MLP neurons of a small language model. Each row is named by its layer, matrix (up: input weights) and neuron, and shows model dimensions 0-127. Each number is 128 + 24 x the weight over its row's rms, rounded and kept within 0 to 255.
A block is one neuron, or neurons of one layer that tend to fire together. Before each block is what it responds to, as a language model described it from the Wikipedia text at the highest values.

Description: Short one- or two-letter pieces near the start of a word split into many tokens, often right after un-, pro-, ex-: Un-iv-ersal, ex-p-lanation, s-keleton.
L6.up7 [113 110 130 110 179 133 147 121  84 148 114 123 131 148 143  99 153 115 163 151 122  81  92 160 133 149 156 145  87 126  92  90 124 157 157 178 122 129  95 155 126 137 114 125 112 100 121 130 147 109 155  81 125 110 149 136 139 138  85 115 150  94 141 122 127 128 140 144 151 155 180 152 116 160 145 125 144 110 148 102 117 128 108 167  91 142  91 132 137 140 174 135 133 121  93 136  88 176 105 124 161 138 158 145 138 164 133 121 159 139 125 101 141 149  82 128 162 154 117 176 132 122 115 121 125 179 106 129]
L6.up36 [157 116 167 116  93 134 120 100 130 123 117 167 115  95 145 113 135 110 164 176 146 137 102  97 116 166 118 113 145 146  96  83 159 169 118 140 148 109 147 125 148 125 129 152 117 147 155 165 146  97 134 113 149 130 135 114 115 153 114 154 123 135 106 123 113 132 154 119  84 162 128 126 155 103 170 127 131 123 132  49  80 145 107 112 132 137  92  78 115  81 166 106 114  97  96 121 127 139 102 157 127 127 147  99 113 149 125 137 118 126 116 140 146 142 131  84 149 142 113 108 123 168 140 152  96 126 141 134]
L6.up137 [112 108 137 107 156 126 136 131  95 109  73 109 102 154 113 142 133  98 108 154 128 154 159 113  73 149 168 105 128 134 125 132  82 119 155 151 184 114 119 128 111 164 140 121  77 113 148 140 154  82 117 132 158 148 127 116 158 128 106 129 155 140 134 116  92 112 156 154 109 150  99 158 102  96 105 164 163 115 122 154  87 112 110 108 145 148 126 129 105 127 127 153 105 141 105 116 133 134 138 129 114 162 160 135 102 129 111 133 160 143 133 173 109  98 147  84 149  81 103 138 130 149  92 106  98 140 175 151]
L6.up171 [146 125 106 129 118 176 119 113 153 127 144  89 116 136 121  88 127 136 134 164 120 108 138 104  94 109 184 158 118 123 129 112 112 131  94 109 132 168  83 189 165 128 178 116 142 121 121 163 108 126 145 138 107 128 121 120 115 155 122 139 130 115 159 111 119 142 109 127 119 143 142 143 146 106 136 164 153 111 157 120 142 126  56 162 137 119 130 149  78  82 130 126 156 177 123 162 125 153 134 139  83 155 153  90 125 100 125  97 112 126 176 141 157 102 128 124 111 127 120  83 125 174 125 143 148 133 149 106]
L6.up193 [145  95 132 136 110 120 168 159 103 158 126 124 143 152 147 109 161 145 144 143 103 146 112  84 127 108 177 139 122 118 135 167 115 152 137 166 162 130 103 113 151 136 185 136 108 126 101 127 128  85 115  75 150 139 122  91 107 166 112 139 176 123 147 124  93 140 139 166  84  93 151 133 145  94 102 140 101 113 141 130 123 128 150 151 162  92 116 119  83 169 113 164 156 101 105 107 156 138  83 101 106 139 138 132 164 132 104 164 117  81 121 166 112 160 121 102 166 131 134 126 133  78 121 139 110 140 129 114]
L6.up258 [107 156 150 110 142 121  92 132  89 145 135 133 133  79 111 112 152 134 118 145 101 156 112  92 118 107 118  83 168 116 100 118 130 127 139 141 153  98 116 112 145 126 129  89 163 108  79 153 146 104 112 143 130 164 128 100 120 144 140 145 182 131 137  82 127  94 116 100 140 133 142 158 128  92 148 127 128 138 115 111 113 141 147 100 166 125 104 132 141 105 125 148 134  91 115 146 139 189 121 127 122 123 153 125 123 155 121 146 112 115 112 144 116 147 164 100 119 105 122  80 167 146 112 106 125 145 143 109]
L6.up304 [167 120 160 117 167 135  94 160 125 103 129 124 102 159 135 101 141 108 112 111 114 163 129 106 151 127 140 152 127  99 120 107 145 160 146 140 164 129 116 105 109 135 124 121 114 136 146 133 154 132 138 127 160 106 133 114  98 125  71  80 139 103 115 126 129 136 126 103 142 171 149 145 141 107 123 103 159 121 128 117 145 116 129 158 180  93 117  89 113 156 150 139  82 112  89 140  74 148 108 129  77 147 131 116 198 173 123 136 125 135  89 125 151 122 125  55 146 159 108  94 116 127 163 151 115 164 152 133]
L6.up338 [ 95  80 138 154 119 126 137 150 126 110 133 141  96 122 153 110 144  93 131 170  96 140 115 100 131 123 161 123 133 127 116 127 147 173 132 102 113 144 155 121 167 122 153  96 131 129 132 150 113 111 126  90 104 110 100 158 146 188 105 151 182 145 126 119 110 108 148  96 132 151  76 143 149 142 147 168 140 100 161 132 125 126 114 105 131 168 112 111 139 152 135  90 154 128 127 113 129 131 111 169  66  99 168 117 133 136 114 156 129  98  80 139 110 104 127 106 101 171 121 117 163 161  94 139  63 110 134 126]
L6.up371 [108 119 154 145 128 159 156 114 164 159 152 109 119 171 127 104 165 122 144  93  87 134 152 106 115 126 146 169 150 146 146 129 116 129 151 160 148 154 114 126 125 129 180 132 109 122 136 177 148 124 131 143 130 130 100 121 153 118 113 129 145 148 162 107 129 117 152 104 116 157 105 133 128 171 113 159 144 124 117  87 100 128 107 107 157  86 119 127 101 152 138 123 181 122 102 117 119 124 143 111  54 149 155 116 169 144  73 167 117 106 105 156 185  98 177 141 122 123 105 112 140 120 127 172  85 148 105 140]
L6.up427 [194 109 138 131 127 145 102 116 142 113 188 158 124 162 119 133 134 137 133 123 143 107 152 139 130 166 174  94 134 128 152 114 185 153 110 165 114 124  85 157 142 120 132 101 121 114 123 165 126 108 101 102 143 133 105 117 132 133 131 154 127 166 174 110 141 102 113 141 154 155 129 149 153 121 158 125 149 110 129  95 171 170 118 113 160  83 102 138 135 113 173 161 134 166 112 152 112 140  89 126 130 111 146 106 119 126 123 122 125 123 160 136 141 127 142 131 169 145 145 141 171 138 101 115 107 111 132 111]
L6.up485 [136 152 137 103  82 123 172 127 111 116 149 117 122 126 100 156 126 166 164 163 129 131 112 114 171 150 175 136 143 133 111  93 123 151 139 161 128 156 141 128 162 135 131 110 129  71 156 147 154  66  72  77 135 129 122 145 146 131  52 144 119 130 135 119 106 125 140 127 140 129 176 131 116 114 137 132 111 136 145  77 129 153 104 123 138 126 101 126 100  92 144 122 149 133 125 158 104 169 131 141  97 153 169 151 150 147 113 147  97 138 106 120 137 105 107 148 146 126 119 139 130  70 134 100 102 114 116 114]
L6.up493 [105 139 121 173 111 180 130 132 110 124 149 156  98 121 147 119 147 119  70 145 133 201  98 149 115 160 145 132 135 129 122 113 123 146 123 133 106 118 127 180 157 107 141 121 135  71 116 117 134 115 126  94 125 133 151 122 146 139 115 123 130 166 154  97 113 177 117 129 168 151 147 123 108 129 148 105 168 127  77 110 155 153 116 170 159 120 119 109 104 145 108 162 104 123 143 141 105 141  90 163  86 127 123 105 145 134 115 147 143  85 150 159 160 121 120 115 149 127 155 134 128 118 138 154 128 137 142  70]
L6.up507 [161 125 153 128 106 128 130 106 100 102 148 158 112 128 125 158 143 129 104 132 122 116 154 129 138 141 157 173 137  95 122 111 111 148 144 107 150 122 102 121 137 128 120 109  88 108 150 187 188 100 151  79 133 152 141  64 134 104 127 149 145 134 113 115  91 112 110 112 165 149 129 136 137 114 146 124 107 102 131 131 158 140 122 111 183 149 128 110 145  84 149 140 168 101 127  93 143 154 114  47 113 129 155 139 111 109 139 154 134 110 105 164 150 133  78 105 134  89 147 138 135 140 168 134 114 154 143 129]
L6.up514 [137 139 140 125 154 121 110 111 157 130 145 141 144 100  92 116 149 103 117 139 144 130 131 113  64 178 133 154 150 143  85 109 146 139 132 134 162 121 117  79 150 113 126 123  99 121  92 158 107 100 119 116 120 130 144 139 190 124 105  91 155  95 179 108  82 116 100 116 144 158 119 155 177 168 130 101 149 147 131 111 148 186 105 114 171  98 136 102 109 101 116 137 105  91  98 151  97 158  83 129  96 136 174 136 166 128 130 123 101 148 104 112 147 114 146  80 109 106 127 120 113  94 134 125 121 152 125 105]
L6.up531 [145 114 118 163 119  80 152 155 162 148 135 120 119 148  78 117  93 134 146 133  88 139 137 146  71 116 146 137 118 158 120  84 139 118 101 146 129 127  77 127 196 113 154 126 165 119  65 155 155 141 123 118 152 169 141 136 129 164  77 136 129 123 151  70 116  92 100 119 154 147 120 158 118 135 127 129 117 101 121 106 116 146 118 149 142 111  79  92 134 108 146 134 106 134  96 134 135 103 155 163  88 109 131 100 163 135 105 189 139 114 105 110 142 114 160 126 118 125 125 129 125 133 102 105 112 140 147 147]
L6.up591 [116 128 144 140 108 124 114 111 112 102 175 132  70 154 100 104 173 125 138 111  92 136 108 132 125 105 119 151 181 123  85 107 169 126 147 171 142 122 109 118 166 104 129  96 152 149  92 113 149 113 133  86 156 131 127 163 159 115 104 139 164 113 129 115  74  76 115 123 145 137 149 111 139 153 108 152 130 101 102 124 131 100 128 138 152  89  90  97 131 124 140 131 150 116 111 109 127 154 138 130  96 131 128 100 112 167 133 171 127 137 111 162  93 119 116  83 138 113 131 112 117 124 141 101 138 166 121 138]

Description: A lone s or S split off as its own token at the start of a word, e.g. s|ung, s|ent, S|witzerland, S|ubmission.
L4.up46 [146 127 126 141 152 161 140 127 141 131 144 149 129 155 140  96 139 112 168 122 123  65 118 128 104 169 124 130 130 134 119 122 128 137 121 142  88 118 150 192 175  96 172  91 140 104 103 159 119  96 125 125 105 168 139  70 117 145  81 147 135  98 156 127 127 136 124 119 141 165 134 155 118 140 159 140 179 167 118 145 154 187 130 123 135  71 135 139 101 119 113 128 119 112  78 149  92 161 103 155 102 136 115 137 145 121 120 117  70 133 129 117 127 129 124 105 159 114 109 179 140 111 122 107 115 104 107 164]

Description: Ordinal suffix pieces like th, st, rd right after a number (12th century, 46th RTR, 5th Marchioness), plus word-internal fragments after a, such as c in account, across.
L6.up0 [113 107 129 111 134  88 144 185  83 140 141 122 132 123 133 106 143 143 161 105 124 132 159 154  74 147 116 128 124 133 153 121 131 121 104 128 152 131 144 125 145 123 119 102 119 112 111 145  86  94 110 142 143 157 138 123 109 122  78  95 147 150 146 116 164 159 122 115 125 160 141 151  82 137 153 126 132 111 153 138 117 170 137 160 145 121 148 140 112 168  90 148 122 126 104  69 136 137 117  92 108 184 134 114 143  97  84 127 166 110 119  84  71 152 112 127 165 125  97 131 124 143  58 158  91 146 134 134]
L6.up15 [137 137 135 129 141 122 188 108 165 111 134 139 122 153 159 100 160 116  66 157  85 147 104 124  90 169 127 140 161 178  82 143 163 184 144 112 145 110 130 161 124 108 126 126 115 132 113 140 143  60 120 111 106 127 127 111 114 124  98 156 141  99 162 112 124 132 122 150  85 121 141 125 104 117  96 128 135 116 136 125 110 123  93 125 155 135 123 160 108 118 114  94 136 150 100 134 124 149 106 136 111 112 147 112 142 108 132 153 123 113  98 153 136 116 135 158 132 118 153 117 156 116  93 115 115 136 145 157]
L6.up107 [112 133 120 124 122 117 117 145 154 101  96 146 134 133 153 126 134 112 147 150 162 114 137 119 143 157 153  81 136 111  90  70 142 146 108 138 130 107 146 163 135  84 159 108 126 133 135 164 156 105 144  97  64 116 117  91 121 130 132 138 147 111 148 119 134  86 130 149 114 136  93 139 130 157 139 137 145 132 154 106 174  67 105 167 133 116 124 106 138 106 119 147  78 102 137 145  89 123 140 139 119 147 109 116 147 125 152  73  96 146 143 112 137 107  96  85 134 114 137  84 151 145 142 117 152 143 150  99]
L6.up108 [167 139 125 146 116 164 124 134 143 121 150 154 152 140 123 116 120 121 163 148 122 159 126 156 145 121 168 108 135 113 102 139 110 142 120 193 113  92 132 149 134 147 133 119 119  88 136 157 187  99 139 141 143 103  50 117  80 134 156  93 149 161 171 129 108  96 129 107 120 110 171 139 107 135 100 113  97 101 131 135 165 112 164 134 117  94 118 109 127  94 123 157 105 110  73 143 117 135 110 176 109 132 137  90 136  97  87 183 109 148 137 148 132 147 144  98 148 130 115  98 134 151 113 120 106 107 140 120]
L6.up164 [123 120 140 155 203 149 103 173 119 106 151 142 120 164 147 105 138  94 148 115 108 132 123 148  93 140 145 113 124 102 144 120 136 137 125 144 112 105 151 170 134  98 120  96 157 102 146 146 125 145 125 152 162 128  98 167 143  99 102 156 117 160 134 135 113 163 115 151 113  99  94 179 131 149  98 115 165 130 162 109 146 170 130 171  99 116 135 139 141 134  97 161  98 140 142 157 145 167 111 157 133 175 154 127 110 130 105 126 165 112 113  91 138 107 125 158 150 102 109 160 162 147 108 124 105  81 143 111]
L6.up253 [129 121 139 156 145 160 169 112  97  93 107 109  94 145 138  85 101 113 134 146  54 163  77 145  92 120 151  97 117 118 130 126 151 150 115 126 140 119 119 107  97 104  83 134 145 129 128 145  98 104  81 147  93 148 116  99 154 158 141 145 101 146 105  97 157 137 118 138  76 157 120 159 102 157 168 155 122 129 130 128 124 144 122  97 143 142 130 102 104 105 116 117 130 146 129 130 143 172 178  92 128  91 144  93 126 131  91 137 170 119  87 153 100  79 106 120 143 122 134 106 100 143  96 141 130 105 122 145]
L6.up271 [164  78 117 143 116 121 105 183 150  89 112 115 106 118 150 109  94 154 129 140 127 142  99 141 123 139 187 148 158 152 103  86 153 155 130 143 123 118 105 169 159 142 144 149 126 125 116  97 132 119 120 113  87 124 120 121 110 102 141 105 134 141 168 142  82 133 120  96 120 129  97 152  84 133  99  94 199 136 112 144 155 138 138 118 193 114 142 136 153 112 178 178 125 151  99 139 123 128 163  97 153 137 130 127 159 167 103 166 131 147 145 143  97 116 155 109 143 137 135 128 168 127 116 150 156  92 138 145]
L6.up346 [149  98 128 132 106 120 124  89 161  53 140 180 117 105 198 135 111 106 137 156 139 149  89 140 134 126 129  88 136 131 104  90 158 123 134 150 123 121 181 122 180  99 108 124 135 156 149 152 121 108 117 141 135 114 112 134 144  89 112 126 137 147 174 143 100 142 137 120 110 141 107 143 131 112 143 113 128 142 152 157 179 121 145 146 109 179 114 118  99 106 130 186 144 125 112 102 161 164 156 103 130 128 116 138 120 144 147 100  89 147 149 129 127 115 126  94 113 113 102  89 137  87 122 122 118 116 113 154]
L6.up401 [158 114 106 155 116 138 104 170 109 101 139 146 100 135 125 120 130  94 160 127  88 128 140 158 148 148 141 133 149 102 151 130 130 180 139 118 117 114 112 115 165  87  87 133  99 116 132 188 108 126 132 144 127 128  99 123 126 123 127 123 162 120 118  92 116 120  87 103 125 140 134 144 107 147 139 173 196 108 124 163 120 120 104 105 172 128 112 142 117 104 114 137 120 151  97 116  92 131 108 104  65 136 158  91 114 153  59 127 122 102 105 122  91 112 134 130 143 111  98 129 126 113 136 103  95 135 164 124]
L6.up430 [ 94  95 153 140 128 139 128 104 117  97 140 144  98 109 167 126  94  72 164 158 117 136 121 129 102 149 125 131 165 122 117 135 126 139 151 112 150 139 126 121 116  83 138 141 104 137 138 121 136 121  92  95  99 137 156 149 102 105  57 138 144 129 131 127 122 121 111 126 115 127 133 134  98 106 141 133 110  88 200 132 129 141  94 147 115 108 163  88 159 116 124 168 150  85 129 160 142 165 103 128 137  82 153 134 160 121 142 157 145 123 124 166  98 127 119  93 121  96 106 125 162 115 133 112 114  73 103  77]
L6.up474 [111 136 151 130  94 128 161 150  96 132 146 128 133 124 153 157 126 130 112 121  76 128 143 168 110 134 125 113 136 140 119  86 154 115 100 110 105  92 121 122 157 130 156 114  89 129 123 105 176 111 133 105 136 122 147 125 153  98 101 128 129 142 123  80 120 154 130 129 127 102  79 133  89 131 129 144 135  82 155  98 174 126 142 166 152 105 131 103 153 158 149 120  59 108 103 114 124 138 139 164 135 122 129 124  89 161  97 113 125 106 122 174 126 104  99  89 165 132  76 126 169 141 151  89  67 131 137 106]
L6.up483 [111 128 156 169 130 126  87 150 141 110 111 128 116 126 101 113 104 119 161 134  95 134 109 148 131 133 106 145 141 119 106 141 100 141 130  99 103 156 117 165 153 125 154 101 121 127 129 133 128  92 104 102  92 144 102 148 140 125 124  93 175 146 166 115 107 148 127 126 130 116 112 148 135 105 129 151  98 110 155 108 162 160 150 187 111 161 131 160 145  92 123 116  99 147 110 131 120 165 122 131 120 138 157 134 102 142 129 146 171 148 135 109 145  89  95 146 128 162 124 144 201 157 159 193 158  84 105  87]
L6.up490 [163 124 145 143  92 158  92 113 168 105 100 117 139 118 143 126 168 154 103 127 149 101 138 128 135 132  94 141 117  91 106  68 141 154  91 137 104  86 117 108 171 132 163 139 127 139 157 153 138 168  77 127 108 129 135 154 117 158 106 115 146 108 129 143 110 136  99 131  90 138  95 186 124 141  86 100 182 108 164 108 125 135 115 151 115 158 156 124 105 102 151 172  53 149 133 109  99 122 163 127 144 141 148 107 136 129 124 125 145  97 125 109 114  88 137 119 127 166  98  83 129 126 129 125 139 126 140 135]
L6.up521 [143 136 130 128 137  95 128 133  97  64 107 162 152 157 127 101 158 108 155 130 136 131  95 133 138 160 142 125 131 116 112 148 121 157  91 150 150 129 130 142 186  97 177 123 128 154 141 126  96 147 144 132  68 136 141 121 116  86 110 146 155  96 131 115 133 126 150 107 119 139 100 154 146 121 148 135 112  91 202  96 156 161 133 141 122 166 129  60  93 113 146 147 129 137 152 169 117 176  93 171 100 123 122 103 139 128 141 114 120 127 123 132 131 132  95 120 147 169  93 152 139 112 108 119 126 123 136 129]
L6.up528 [109 128 129 177  80 138 153 161 168 111 156 176 131 145 117 142 106  92 104 133 112 136 144 151 125 155 123 100 164 120 102 102 127 138 151 109  89 120 170 129 170 144 149 137 114 105 123 125 126 134 115 106 105 153 118 100 129 106 108 128 135 144 159 111 114 145 145 100 163 156 132 146  96 113 139  83 145 109 132  97 167 122 119 178 170 120 129 148 123  68 152 106  88 108 136 137  83 153 160  74 115 139 118 108 106 143 117 125 158  97 103 101  92 147 142 109 102 145 124 151 163 133 122 137 128  89  97 114]
L6.up576 [105 136 172 164  85 108 106 150 143 115 170 149 117 121 127  93  95 114 113 100 138 177 109 147 104 140 100 150  95 101 156 161 130 149 177 112  95 110 131 115 130 123 114 134  75 125 160 114 105 133 162 137 143 112 114 116  84 112 129  97 126 186 140 136 128 148 147 157 129  84  99 174 103 128 124 165 129 139 161  97 137 106  91 173 146 122 142 138 137 130 141 140 100 107 109 141 153 174 158 124  89 115  97 148 143 119 129 116 127 108 159 153 138 112 106  97 146  86  85 128 145 147 127 129 113  91 152 136]

Description: Short fragments (e, s, se, ne) near the start of an unusually split word, often right after con-, re- or in-, as in e|arning, con|s|ists, Re|se|arch.
L9.up90 [174 106 135 192 156 143  96 135 116 129 170 107 121 141 108  46 111 128 108 130  85 156 158  99 121 190 151 134 122 124 113 147 113 119 127 124 132 135 100 162 120  71  97 121 115 115 113 150 150 126 145 119 153 158  94 139  87 121  99 144 150 116 138 113  90 107 102 120 147 129 116 142 134 120 128 141  90 124 111  84  91 143 106 125 125 142 103 145 105 120 101 108 150 132 125 126 181 151 106 104  99 146 136  92 152 197 164 139 111 102 140 154 148  99 105 105 143 112 154 132 170 156 108 116  94 150 129  73]
L9.up219 [150 124 103 132 105 208 125 137 147 154 165 141 120 140 101 109 141 110 135 148 110 118 114 133 122 132 139 143 122 124 129 127 189 109 121 127 126 126 158 118 169  90 106  94  97 163 136 155 193 112 134 112 114 165 135  97 147 146  87  72 132 104 139 114 121 120 158  85 130 164 132 131 141 147 148 105 159 114 134  83 151 147 123 162 147 134 105 136 100 117 146 122 137  85 102 170 116 153 126 125  79 126 145 121 121 150 126 154 133 134  98 122 149  58 122 125 145 154 154 138 170 124 100 115 103 122 130 134]
L9.up333 [165 101 101 120 147 127 114  91  95 101 148 162 132 110 108  83 124 145 129 147  89 136 124 115 136 191 147 153 124 110 112 126 109 157 165 126 146 147  95  98 140  93 135  64 146 139 135 152 135 122 126 163 156 121 117 110 100 130 106 124 104 126 124 131  97 142 117 108 113 163 110  97 152 135 111 127 137 144 116 122 121 136 118 123 144 132 111 128 100 149 162 115 119 147 131 158 125 137 132 123  98 120 146 127 128 133  91 136 123 121 103 100 135 112  81  99 137  61 137 119 141 146 111 136  95 101 167 130]
L9.up451 [125 111  99 119  91 161 131 118 120 103 144 123 101 103  80 127 129 133 129 142 113 134 169 110 154 137 105 117 173 113 114 156 132  82 133 132 126 196 139 118 158 109  98  93  81 129 130 121 150 131 152 125 128 136 129 113 132  99 115 132 131 121 118 123 115  69 125  81 131  96 146 106 133 151 132 114 133 129 146 103 115  77  94 151 115 111  96 130 110 132 131 136 101  96 113 103 133 162 121 134 128  81 158  96  81 149 101 118 151  96 148 136 110 120 105 117 137 117 159 155 176 128  88 128 103 136 187  61]

Description: Marks and suffixes right after numbers (minute ', 61-year, 21st, 1930s, 5×), and first fragments of split nouns after "the" (co-lor, s-quadron).
L4.up293 [148  99 140 143  82 167 136 114 155 140 163 132  92 165  92 111 130 124 163 113 102 157 107 122 129 146 119 133 169 106 155 132 128 153 142 157 114 107 115 127 118 131 135 117 119  84 131 179 121  75 103 107 123 151 108 169 120 146 133 163 149 167 128 108  90 127 148 113 133 153  71 112 151 118 140 131 140 149 164 112 121 135  91 147 148 110 126  69 145 124 100  84 128 116  91 142 129 176 112 136 135 136 139 158  73 131 135 144  95 139 127 130  92 103 140 131 130 131 107 183 152 193 149 133  95 176 114 117]